From a checkpoint of a small transformer trained on Wikipedia: width 192.
MLP neurons of a small language model. Each row is named by its layer, matrix (up: input weights) and neuron, and shows model dimensions 0-127. Each number is 128 + 32 x the weight over its row's rms, rounded and kept within 0 to 255. Numbers have three digits each.
A block is one neuron, or neurons of one layer that tend to fire together. After each block is what it responds to, as a language model described it from the Wikipedia text at the highest values.

L5.up419:051087069130107174165184169068150121126144143068107098098139085104147201131156168168142115047162101118145109092127135125128084138118134089159104107135075151128148157119119174096166097126180134157142111134197097131087167154132012175182120147129153116132113103113162083109153173148131108146157142120048115121159108167157148141082141140084079167157112133149103152114142129105120141135131
The "s" piece right after a con- or in- prefix mid-word, as in con-s-idered, in-s-pired, con-s-ultation; also weaker on other word or year continuations (appoin-ted, 20-26) and "as".

L5.up496:128112125104140105106148141118200087138174117138128133118140142098122103123156194139106169096063096115190159100144075119179103167078147135164116073125073161144129113138140144128171106119144077082127146146134143114125115139170099076138100152131115128113114154101160112145075124099154165105127147090124110139132153134088091103111149113145123151080131194154077125092065053184069047103147
The third digit of four-digit years, right after a split-off 19, 18 or 20, as in 19|4|6 and 18|4|5; weakly also number words like two and five.

L2.up25:170120095071155152156200087073105130144107134100094163120082138091114172130162176167107166166103068149076144135155127140193145180059098152115097124085124137170138139107132116096158134101098105128062107156129131091084115166177104158129158157164094105150138168132154104112147138111164171122079083153155117076144123129068124178153139106175116175127148165151083073092123105074093099115136
L2.up31:140101085059145094127171123133147202142082156157146151110133141136155170134120176118144153118171092073132163100141062110123119132097066108130052112142118132153135128089141164107125130089088134137071088128098145153175118138177119131111157206160119094158115174155131086179130139051147113117124125083155084118130091141073070090122141153169111152113132150115133095145097143129105113082182
L2.up272:137093134125126127116161107071152188091095189116169187097134150071112139128172196177126152083107076139124181085178138179169114147120145100103112117166105119154172140116118183063078146088105104171090163161109101106153106134143075215147151116156056138159107138134130075160154138125114203131120175126106084135165128152072155110136130120131101186113133228081055156122163110118117130109137
L2.up361:129092131111109098107200115100118119159065122122115166150111151117097164168150154217166160118171193134139122090172142145194099198073148098141089133141128157164169156141110140071113150071058123169112118179104093097101190159152077165132151155190095159154142124113147110150115112119134191137057132093084109092145134114073206162159162104151105162164172199133120144109134121113071175098174
L2.up429:077059102102156135140164107142129153114100146090124075148132152130150142110131126172130153117160091080087132117136111133141111169091106056179051136119125157153168141105134155112166102068118109140089103102093149204201109128203137175111210181177119067168071189150072086125081095066158150141065133101120116111127138077102111109139161109182126138145108140122126136130131136130158159091181
L2.up479:141107103142151112115157111101164171147117156150160172144145102040077161156140168153145164071138136102116161075135133154160142172067078080137062158178178130138195108096140152082090166117088102102088125191108123118179140137143060209128113147152103130171128140130139126194144137132164152150096157104112056124158127136080133108120151127162104146153134186118077156128147132086106109113133
L2.up617:088112184068148113123189125096134105170131179129131186112153151077106110107170146143150096121123139078127124085149111124202137144077132090168108117187147168089169137100163126112114120097106114127119089098077149189147138136132112184141145153179089128163075128153111132150134106120130162098062144122127092079148155124087126128134175159188141133161150190119114148170109112090128093094152
L2.up692:085143158102130086102203060099090114149136153164124176165130114120129211112101124134121157111154134078160149113201156104172138136110108054130088114133104138101139135114157149093090100093081099120163107173111117138152117183132136151154165203184064130125079127128086120107136101145160159163086137099089085097145124090109155166158183191173100153150160187125096145108111162150109141107162
Single digit tokens in numbers, especially the third digit of years after "19" (1958, 1990) and digits in table cells; also byte pieces of curly quotes, primes in coordinates and typographic apostrophes.

L2.up63:115101159137091178124166137088149137103135141106144111143063147159121160152177163192167131162112143106148191078163146202112090119102169108178082143154119126137125171079160165090142140111090094113093116162105123102137186135118085200126145166178064154193126144132174151123135101135191198122082125114074074124150094116120134159195158100125094145186165165142095152148169108116113140106181
L2.up232:126161138105178175155158131150147133107130162147099086183114145140124163107137168153110121116122130059087141160174108090161140200067120109128101124140151123218127136016161147099132171117141172148134071180090120113147091125183099139132187133170113104188076108148075110141095109109147143182033094132133119110163136123144111070123156124167155082120140182085084105107140153122093125093120
L2.up355:103110115088153152132111147129108119167147124122160125204098162151136126115108182168118151082118106073071095195202135150149124162100111109130087114099100142145149121072173147122151147093138166141130103148130106171155123149168129138154139113123137123171100131139114118137088096166149095160118110060110118111135137102126119151145173145164125064083174184112068141107117146203088133134107
L2.up394:134099139131114115086195137109107106076132180167133168178119189187114189108136186213110135105114133050141172112202138169173081142088138106158070103113114098105173170098147180113149135108133128143139088152101104118127098141208142142158168150153102146155111146143149055137104103141164200148076099137129121096109121070111173132191132123196146128142124133122089119155117156132087099071172
L2.up581:113075123160140133132184169078106119169098136093109130120132130185100187121131205195173113169130148098111168069097185159093114134164155132139073160142122156136096174104175122073084122115081105109083127156155102103115127167124103157081186156123139154156099112115161102124133157150139168160092036123081118137139083094093141157154126142167131124151192160130111133099100108097066163137204
L2.up685:083111099083200158138184089147072159085127144151141155146122160120132132127124181184117122103100094109082155137138168137155132184067129117114098098136091089182159129095154147145117112127126142122163095154118102087206087148210108156116163168129112095153081177143090047160123092101118163166087135132117127096144149124099113094154146182173116144099096178093087124106103174151102119039135
L2.up719:072099140146139132085187116093163137178063124086156079166131147144119160112139141219126149143127188101121131099116166115108144160108140162128127137150133092158159155122132121054082129084122182155114096171158118113108110147111097205137132125107116181137135125091125100118138147133172116157031102099120114170163085109099137134096139141155143120149155175053088145127122145090055155122136
L2.up724:112106131116174144097160164107137196137150137149122143159147088091142091158118166179135090115152162071117142171180119155169089145105099084126122134165122146145225131112146152117091132135126153112119164174094119133205075189156098172069133129197140132135126159142156066094133144171159161122120101098127104129137141115102132111144157097171126081122175166065058121115095086141077075108080
Empty or space tokens in tables and between words; mid-word pieces like ical, us, ation, and An; also not after did/was/may.

L3.up99:116107150135176125156205136099088102087104160129144045123146161130154151127116143157129145110159135060099105094164091143183143136095101122179048136109096107139157156080143152135135181119097111157194108176149126116134098149145112120117082147165104127116127110179136120134120109147154116124106102134076123138178149118143168108169200098128126115132115163095080094105135124148064090092211
L3.up210:089110131143191130143171156089092127118153153156102085142077134132174171171101178162151121117131134054094099108169101095167139120080129122148063162125119122155146152065145178141153196131133109164167084183123127118141109137204149105145099158180116141119103096149133162127134105146139128116115079122095112128193132157137126104164165105115108103113142199098073080102124148121051097046158
L3.up292:110107164131195155152184170082090114126137137157116064106085138104166147160141159181151148112106135096103114075172084109165138140082114137166068140143114102164163178077124163129154183150112080166174122187149147136186104134172137103135102133164112141121095090176153137100119103154149136117082109139096104128162140135150160130179187096105100107109132170096097084100103142094028087083192
L3.up410:098087150161184150150196164083064128108152127148124096124097142104153135173118178180155164113106141082101114099143069108186122142069105126152047167142116139156155157037114178128151195145102102149152106191138147116138102128159144086166112116161115150121112095180151137114119100145140130138092106145092108134158127145124169119173177092115097110121128166093058087105109114150052070066173
L3.up476:089105137142184133156176165077074120135139148138162072113108135118165131142121197181151141111117145087087136085165106118172138127108114148142077150154109116177170141067117170133137176135112082165155115196157147119166106158171131126150086096163117143125100095175156109134108097134141136135061105131090140126173125166142163104155199095134105100109099173100087081101109134128050091048197
L3.up637:086102156154207134174194138077096135091122183194138100117094111119157135156120149178145127125146115070094125054179087122188132136075113124150038145133085120159153156065128178093122169126121080161156117173127123111181082159150140110155114153175124123131105118180097121105134109140122117120115094149096119118166129150112133091144190091111125111137135167108072121127096169146057071071173
L3.up654:088121169113184157116177145097091175154106179044073073157141121176176132079133198206117119079115162078138130079162133173157181157099110152169060140131093089186143146044169113141150175127117145150110106147145145101144078188150124115110164116192110153171118141200145104142126129143161138130088139095111094142144105089146151088180142107121104074135114136100131102095121161125122091094139
L3.up659:097095175116204143138167162085070105089145188158123076117100146112150167154131190189135114096135135033088137089184103115183117130059123133169074137107112144180158164050143175130150196122133108093164123174139135125191086137161137107138105138174151148127104101153140142139105101157159119121100110115092137127163123140109167115124156081134122108112127176102089072088079118141065064089198
Byte-fragment tokens of curly quotes, apostrophes, dashes or primes inside words and names, as in poet’s, You’ll, 87°01′13″, opening quotes before titles.

L5.up478:046114166136176130131156187097102145096159079117173103123057089083151143175184128121139110135143171090170155161111125099096115098116136093178113172129127091184151122068090174148132130153159101148172058182141099122132143133157093238129111164133106109110135122198160091175054107143114110126155085081078094142162122136101087122175136131159059120144146133113163090070151145136120108086122
Word-internal pieces after a prefix such as re'ce'ption, unde'f'eated, app'ly', plus byte fragments of curly apostrophes, quotes and dashes (l'amour, Women's).

L3.up1:148121104103161118049141165130148205086101114106158170142122182099145147148143168159154107137145081094200145120109118111165083077106128102157144156163097154139135215127169137149100157136176125213186119133150122173121171107133090135148113110133112135164107141134160108150127178133101102164105128105139125152135127159126134144138139134110122206120144165105125079162152138129097110135114
L3.up89:142151150129093099142127116086145128105091130105149119146175090114156176093053118103166145184162070060142136099131099117225105165072091129120079092148119101131109119153150143164118110104156110121141134158144125107113070178169132189136140193155142103162141106133146091136122139120147116084164115123122102137137123085104140084204128164157177158150089132126064135131109093141058137114176
L3.up364:149152069179161126089110138103142164135099124051127104137150145134117158091148129133135162127176140135128095057128085128157093104138121132151043158134105173107117150089110173106104126104151153169210071153159135140161159150138099164159175131188134169123078169167134108107122175058150139082116050103155097110101142134175089113160135134119146142071123180130137093179049137151115082117132
L3.up443:147160125117068086150132149114154158135145118121154127112140135034133182123132204144157151076100075141162120141133125112154114080123184118179101121146106099176146130153070118108163114121113099140163144154120162126103092091169110143141145166099128165129159122162154057206179103142146154128073055081143123107125176167109151118130136155143144176115116173184121138120073119144082102108161
L3.up504:126121081077150103115134132133159162087148126134146134144088136143122171125175166177113049150109104080105106105187055115159109180096175130141092193132125155221126195090118143097147144094139104172141074100135104159135163146196141140154140099173130187205121132123162138135120125148128124137081115163106119094096130188113143153177198107146092140173158143129099071111076142138086071133110
L3.up537:166132134127149130107132187106157142166080125105162132129167113119141182109216117136095144158164099131200112052083101139118104173092093159153115117116117110139116134075120148129124122101117101170088096121161116092081197205125067143113167165187083086098106150124164143108117158135130148107084136135151087099137145205134157177170135093137139123126176148101152114130129153066112081163150
L3.up574:112113174066191154122146137114175233104088136148146143156150169153165146117138174121139098129182064093162126079189091159144147158106154032125110114135117166151139154102118178142172173099133152174136075131117151103146093118175131148102220177151109115148134145142104127122098111142136128152122106123151150115114103168127114121171212158150129136163097131143107071161097144134106145027161
L3.up683:146140095143120136182149113114145125120146124118150081133176098088135170106102148145115151160150092116161106090119124121175104146058137133213107083116123071137140123131137145133161067131159187125112122161099110181101063144163131150082189086130112094186123129159147095142125122081151123111063151081132105129111164125119134090137136173177169142119102131118073088116126125137082073142167
Single digit tokens inside multi-digit numbers, especially the decade digit after "19" in years (19-9-1) and coordinate minutes (0°2-9′).

L2.up14:112163093093116131102144140051155150127119143169141106103125108130093118169120180194140187120124115117121194082162103133155138138087066130109113135167151079183142107135101187059101184135131072138127128177065125135086100152140072109150094151170072103154114123143137096161202122114104233145090167122138122111134147129079164184148148110118114172145164188087090109139151086162093144074096
L2.up234:152073180116087126151149126074107173114104162167103152094128139109126060182148157143076130101121127094092193078190093189132112124101102144158070104169143121131149132086133173055101166171159152120091120141106133156130125177115109159121140163168105101156132143129086117142188106141133185145104109143142121103172105100073166173127147105165123091108178169120053160093180098143106120093155
L2.up319:095132101105148126102140149053118156114141161154167127105099088096112134134141188165120118111157112121107147148150096169129153166049097135131067097174124146135198147094122155129100163138054084136115127128110081130155156156141066160127114164162100131161149154102139101161134117157143234151060105116156117103142157143101149157178159128143098175120147180108138141121133124141095105116140
L2.up354:131150133084114142160123102113127170117130168117119121138120101097135151139117130157165176135121064113103164082195103143133124169090125083113116111134135102166141147116063202112101176101031095154113115160111081129121114114141127134155154200222054117172115111142137110124148152134175232141102118149082092116198158093103124151140148133173078143122137188084115124086136100126091126106118
L2.up439:106106171120106109139176162093130135127160194138109132139140112078113115112121131153128104139144131117136212097160101187143156142059123167159104087162125108144193108087177168102131162088124117136097121146096112153154129164140112185178155150193061090166119144109164101152130094082163194140111075102117061106153134080066151178172135141174115140133148172081086127156137122161104130075191
L2.up482:161074148132142088158191118114117128141113183147119142106111095081123103158141151121129142106126110097090185085156076103152108154078117098141088109212157127154154109109125155071090142133096091112083157096119136181120182163108106182176158165151052097175141141114121135104156138084145217153108099148126091140104128128057148173153132121167145123137141176078099103105101081106120125084172
L2.up661:071084136109115093127159119090078134098125087109087141180095112188125165148123160198124112140117106038137122109148085118165082147067143095170092141134135133155168123120152139120122141077145142148175120135089146174154098120161124155149155178155085126143143130110104123130108120117116141129096080110115139079159136122111125174156177122149133142136163143120109075152180108146048133098114
L2.up745:146089202118135117132175106086140172079091191119132145144148124127122136118124163129126148124119121081147173101145033119135105160040086117150121109182141154166176130130148142098103127120072103120114141120114142140137154154132117169156148175211089110173085159153127131150094147105153191132114132086113094106149157107041113190164137098163152130130127137099048131133123101182108114116146
Mainly incomplete byte tokens of symbols such as the minute mark in coordinates (45°46′), list bullets, closing quotes and dashes; also word-initial " ro" pieces (role, rogue, root).

L2.up80:115058165101069115113176107107135132133094203148144180107102161122094126151165168140133141130037130061164121137135090148124090139087125050191084108120146104107160160080117165100119158130090144093110101123069111141180125127126082186159106122157062148137166167105090154171120093131135164136103098111077099075155151111024115106137170122160091134171133170151085121169179149149127120123144
L2.up245:109137140121114071062137125083097148136113141109132183102109115113162166098169147169089177141156140089186097095161092176141134124125158009167100139129141139086209171122137178070144141085157166167131117140088168123128127128148091173164176095151108108163177105113152092148115112144129160115111096119137078089168085120071142157156132144128065129182146120135081080136145164155114064112138
L2.up400:117105145113104174082137147109135125123129142104092114160132124128116184155159151168134129154147093062144154077160093187154102112091168065160078164133125154129129165091164213110183151097093111122061086191117103150162114134188108152094171190208083136139168194138127150154096061117191166145070128081080108094156148111102107087123126120165124180143162182120106112147154101110099139121146
L2.up536:167089080142155127094196118107150134103131157169176141126149155134096138148167178185120096121138150144119151111131113157154046137107152075140104129160161136172190150083134155093102131076124119145126130163078114135106074102123087189133143115130132148113123114148074117177126115148157190112110153115184089139165139148036123155108160122175119140114118213081121156140113097148117131129182
L2.up568:097132138098103161105168159117135153133150148088151136145166132124112084156183202178121142133127101113118205131149048158160126118086143073154069135133147137135167131082149169091137153163132111183106160141085150079149102155135146101102141173153111076146073114133142101149154108140084135091115136082159078095152163074038118157108191134161095140162142166134124139164174006118122085114174
L2.up712:143078146066085147126149129068124136151135151107140131131110160102101128094112158171150120131160108099131171068120087132153122153097124064191120152130112153107163139148120187098130218110114112146101149157105088162130116101152041127155163140171095143162106141138114124142086114134155168119126130047092059102137127168068148130152162150179140094139162183060105131094136102144097148108119
L2.up721:082129123115170128084144103082182128123100111118141157141162167122139137141135165151129132114145140105163119116133138138211131153086160069181077149176108135132144174102157140075132186041125149133191144187081133080147065126151077185124106130184083102165114125105145089152125089147138156125129126049099056106132127131092120098161143130155120087161182195086111137130161119177079132109170
L2.up733:137132113153103118144134139061164140114118183170101125133167141097111120138091152170128151105165090115137127101132133163142124108107151114132089114176101125160195166107133162088131248103095157126122125153094090132116080128178029143193143160245072067121114105122128067181149113099115136136086097116119072113166160156073127118162157077164134159115156228085094117130159085157099109117099
Byte fragments of non-ASCII punctuation: em dashes (Pompey—the), curly apostrophes (city's, l'amour), closing curly quotes, and the ″ in coordinates.

L3.up219:094115153095120117093158133119104114123090163157133142099176142113172125094099160130080130117139113119156120112146121112135090165050125120184068141158156135130163130104125149112170147096109118127159129148100162124140096123142115099141141124160086135142150142168123111152110101092122186098096150065134023072181185177121098089149206140160148155162177180124116185161122105128095111132195
L3.up248:082108130070102115082133108058075081160148113173122158156132158148150110129106126169119141111094075053092159114150140141155103110055138152126122144168117160127137172057073142123129123155123140083106124220085083133180111204169074163071136082125133095115094123147135123150105105143103192116137121135128117106133151095041134155126178132140141076113135118145053156124127093151069088154113
L3.up357:150143164062136147080137125128166122134206149143126130107094135118162099124165143168136121047134110107149071097165092128109153155089140147136134166147140134146117165071171161150182132117120137126158121180130075140168099115154138157080137140149187112116088094123103111107077139179124160114105140149123156056132114092089157131118137102204138074118179116179109117115138148104125078157152
L3.up561:084132104090167101105103120139107152148152113148148101098099131103145103130148139197128136052120121063150127143172143116082120141127111117171098137113161163118149100088164174142135104142080156108124115103155110115131129148177092141121167094136129102127099151072079076167110067169136160061094116075114109068152118073112143162130153164229137141084203119155100166125105126123095103076177
L3.up605:065167133082133117099119147084105133188114145158133211132117167160114149158126184203149137159102093138036117140150124102138138181055069114105150150160111101129121127116126128112058143165107169143104085159147070084091120160123120143102108111115091103145147122105168099110130118156153154114143171134114148097179084160082128101127152146137141168145120174099110109100092113115136140103167
L3.up639:098102152066150142143167088109092115161043162118142151151145190078119113084111169132116159090145163126139130166102065116153075201110077106174087168165117122121127102079154141080156179108145116112120087136129179155136068138149076135103111118128161148155098134085150054138140098126074161153080074130102068105130155143111136134137199145162112107131162211132118144137152123144060125118151
L3.up684:081061115020135160088120126104101134136157120180165134156182202132148102130140166147129137135079112107117169092117147127147080184071066124155122111172127095131129177081153141132169159144121168105076042126111076096124077177112127110123181170130068103164153179090085130155144180110175152152096155081118102138166102128089128148187135153138077149145107159115106133145125160157064154100134
L3.up699:143113138078202115089195154043117121116117123113105117139165170149083107132150172164097132128105165113094136087119111138192124112091125133144128100165111148107194131124171110133088114114125118106141144164125121163174087140133074172116091217136135117131126116191096119122135115129092165136104131074118126116120159132023142138131157082181071139174217168085102093128196133182104137093187
Second pieces of split words (n|ame, n|ative, mus|ic, crit|ical, cent|ral, gre|ater), plus the "=" or line break that opens a new article's title.

L3.up185:144109096133091106153124153064187143152132120179078144173111147084101165169123205148175164111137133145155121129176127205102148159106127065166098148121112166140169128066131183099128220116070160130114080181101093117121085104165087131160214190151058156131154128169094098138120141115113142175099063090139083112167145183120144122149113094225115135132166192139121140112120131157074141136100
L3.up236:162102101100140140058143166126135099133100115125095133147140132151139158147130200168127145138132096102144136067106157155130079134076111073174002168122133161187125209086187128089142136148107155085101123158123109105123134198158097174170135150208111153165134150136134126128115089092146165172105084113117081098169118142053145127161090092194110185135169169149070109139147099083108137126149
L3.up355:110126109128149170167109111078108090125123152138056110141100214149151179124096126163133166175181164099177155130119154178146124105123141090156082153145135138112163171118128164134123157142111094091119178161069107118143101192138091175096192158146150162170118163147129150102218100137125173105054062094108113136111061124046102160169135115164110135120107210125108166170089131105107135155142
L3.up371:138114090103144175079116155065110113090094160169088107146166195107145166113136163124097161121133123122166104085105114195119114124100135073202074177176106168154152169106187119095140130129116146093137144130078105125153118165147072149116143125128114132201128163126138114143152144102178216128117092090120076055194112151068125160178134126164114116139116170123138113167129104102111133100139
L3.up391:141100137121117124122151113041139155114128187152119156110146185070099112112131182144110116101125091150131146052164123159104166187069128111169088140189126125173190129116144189091133175084097119148080144134109121095074107140154064146147152152161123064157107124153121108140179084140145184143113121102120075093153166152069128122147132118150135151149174200091162133155111092127103113100107
L3.up457:128089107151136091074126111115145153152144118083062123158167153147149230110134185159124127144167127122135137096116101140146118178124144100145035108152080151147123182094193146091138161091140123126127112152077144144158150119201083142109196176126125158174086143098109064108124126096084157160063095108110089103111087087085093126130153088157116159133200141105092098164114104127104114144140
L3.up591:115140099108140140100165132069133122104106135105113130133154153133144176106153173132121099112161132107180146100155108116154110144063140109138073125155131147161197164148150149093150177128134137135105061173036133173159096175179122174168173137178062157145141177157149070150126090115111196126025077117153130082173124125075147073131145110193086172119132185141106118106096122118069146084126
L3.up593:114093112123161123087144107119133118095108132158157134136170164100148164173161191197127126121181081109149158140121144164134118134085151095171117131160088176130210090096183147106149111143090133118125057222148183149119083134123102121147128154136090126143130136109104132168162159125134142135071131099092099065161124183074128135109169089193113141112102152113089090167118123086067103121156
Split byte tokens of Unicode characters such as em dashes, curly apostrophes, quotes, primes and ł (Pompey—the, Nizami's, Wrocław), plus weaker hits on May after On/In and the ish in Turkish, Odisha.

L3.up10:108148163063143115067144118107152148091089145145145175155116171161173116115087170104126143098125097089116183093148098153187116197052156076097041147152123105155134132122121146108139147137084113142141091177127118078148105178148095131143137108170121124204187162118134088078143141137136146172129149132150145148132159074097132122128177085156168143122123141169104121153089081116042126088172
L3.up149:081158181099185120102130139111149101064116121085119152147120089093109171195146124161033102147152125066144100094175157187173172145084123106144095146139122130161151177056113118108146147120165091105159138125106083135151143183162099157140122132172142139180176123108129100105178136148106160185122152134102152113133150106131164157122177080169144044143155154127149070123139138121073138124110
L3.up214:160177165104110119090157179089157213098145123088180151160143164098127178142132166132073091146097081056138114087141061147182107123065146125158084141146119117176149135069162119118179176126113107075152185178104132176133158145115089138125156111116158144167175130127126116128153113150136125141132135168145140077113198154073158147118166113129164119130099190134156064178128155116089062160147
L3.up262:118128131047167140108131148121182122163095130155124133169130199103141111152151156139143091116139125093128129131113086161118111184039128123104103104144056129187140164106128152138150132111117102144185157169142090156151091109172090148128133173137114084192139184116090111123135140177113160151094148108112140121123164162089140132117162126128149143159144143158132040150100104130033111111135
L3.up459:123141159051099071130140165054150151100073183112183151130101128085147142158155132122102098170124072080134158104166066148190135179081149108174094135149142168174142172103108134128185174144135107144134166139098146121178147183163097131102119153153168117180188155119147098135138149149104133140138094145118166122121159104101166127138184067143113109124129149133138087148094108098020131115135
L3.up577:095164106079131138087135119123148104107133143179165150153119161115147074128127151143107119126045136114115152097123142164145108139093169126101057103135072106153155173085092134135136157109123114137181092169136115078142110156132084125160117137153108158173145166094147140086094133165148205093113145137134106143153191187095172162152171071147162071116159164143126098134108101075091062081151
L3.up595:080148110076168112105128116105143131091155174138124077173090114089123167143118133168097078148082107117141088145136117172209125174121146111127093165146110142186116145101124125125148156131150135106119151140094104166161092179193112147104148131136142140188152131155163135105084137183126141133080123136156099103112197083110118183130191089154141098142165139128087087137157148064063083161180
L3.up651:131169109080111123093143109112179163022096152161126178130109165117115099140160167161079094086119134101080149126178128133153162180033168125144023144145126139184146125077088117124144167163120071139134135134111085095193128154188074160162147088160143116206172148123160117082125115131107139133091145129134117092097134131095134146127157110144147105100143187145116047106095101098086106102121
Digit pieces inside numbers, especially minute values in geographic coordinates (0°2'9'′) and second halves of years (20'19'), plus some mid-word pieces (Apr'il', n'ail').

L5.up402:128115147143128115087104148075121180121125174115142091139160115164174190191139188191118119102122118099096147093152092108108178206074126137104096132193105116182169125048157162104134158074120137173098151153121092119147120154131067149123087120188061146216093166126142101151138120139122175148118133121111093079147107135125128130181219134150103135126231143107091130102114135117078100082159
Second pieces of oddly split words (betwe-en, Loc-ation, Cl-ade) and empty byte tokens standing in for special characters such as curly apostrophes, dashes and the minute mark in coordinates.

L2.up33:065103184119169117079179106120116113101085206163171122130123159123133132113117110156101127098154131098125130060170101126152116156096109091168018098166117121108153128061171129134123097097072148160135080121132140128157121162194113136151148162201083096122140159104095089144140108079132162136079069146103081126159143120094171105174192155192151161154121128091141157152145176151150132085190
L2.up164:094107130096146063078140127076135169197084154165105092121110059112141139119135135158145135119175108055169096179192118109182110131116143069194039132180076151132157179081137149122144122092112090096118134117150151145136123130151092150132182132179097145161135139144130100123151131092145155093107078049102081128134117134112162184181155110153111129179124145122153110185092088110112139144137
L2.up258:103149116114142098154142165043114153115097136144177106180097075120114186122129134159109087086140125083093161113174144177166148118100133112127065091120135105151151156087133148087079162122077188149117089171130155081130121144169124189103119106168105129132070134161133103153128107151149169117088103126075107111151163119130163083174153150208124068147145171122067078140094122155081117085128
L2.up333:096166140119167107123183147055095131100129125120132104167111104096122117142140171176139154124107175087100111148145099176176173120102135077130083134153126108142239131101160146086098169121113134157164103152102129136105077187160112139137168108148086171171122102138146130131113131173125127133114106071114105114207108118136155106160173154178141090137128214069148099116118149117110086078164
L2.up356:110124117111102065144206078069160154126102110101114120137095107136063175148124138145132098146098072012099109142203082086171097157069136108186108170148096142161156180092171106101128111097135130169156131130116144172164089116112156188154137089180153092145109117137126105110163097136158103108129073080147084100113127103098178175172155161159148115146153171107097119134094142132094109145169
L2.up474:124139067117095078121179149107078134140146161158098116119152205143099167106126168157124124126120127071137103124149161134148118137122142109132041135186135112095142160038158191123101159130118110166160157113139117147165089170162084140121150188157105118142125124168174090138162134092138140101072123075099077080163094090128134092143173123151136155117167131089128140129132125142072061088180
L2.up476:070149108092134184129140163101142159181110123101156138131135085132143137122126181150091142141162109136124140116177125127184143188107125082132062113176152129167163119102133154114087230126057112127097128207132107101058037163119064140130149156153102148132100087163126091152162123174149131152119107108081109158128125124138168103122192154165109091124142189106061126141121129099022109106141
L2.up640:071106185108131135111188129130170150094157079104169160161093112108114134144149121179150179110129109064137120083205127138167156174067150154111091144137144120111151157099120119100187103037082115173152099151120089129153109163146117185109140185224085145132160145141116134160174078158150136150114106108081092107175144107126132135143170125138151108129145161151103187127153136122113161089139
Prepositions such as for, by, as right after verbs or participles (selected for, known as, tied for), plus stray space tokens before foreign words or empty table cells.

L5.up60:106152122118163129125088172084149128124194109168116129137080111095128197154117158134141151092107113093184098124150133154129128157106138106116081161155049112183148134035164195133154170107162190177153064135123120117144148137192123129151117096152117100138112155181110134105125076168136134136133122109097099127192152189164085097183156078155141132159163146087124090122062166090118171097131
Fires on pieces inside unusually split words, like l-if-e, r-ad-io, gr-ad-uation, w-if-e, and on mis-encoded dash, quote or apostrophe bytes.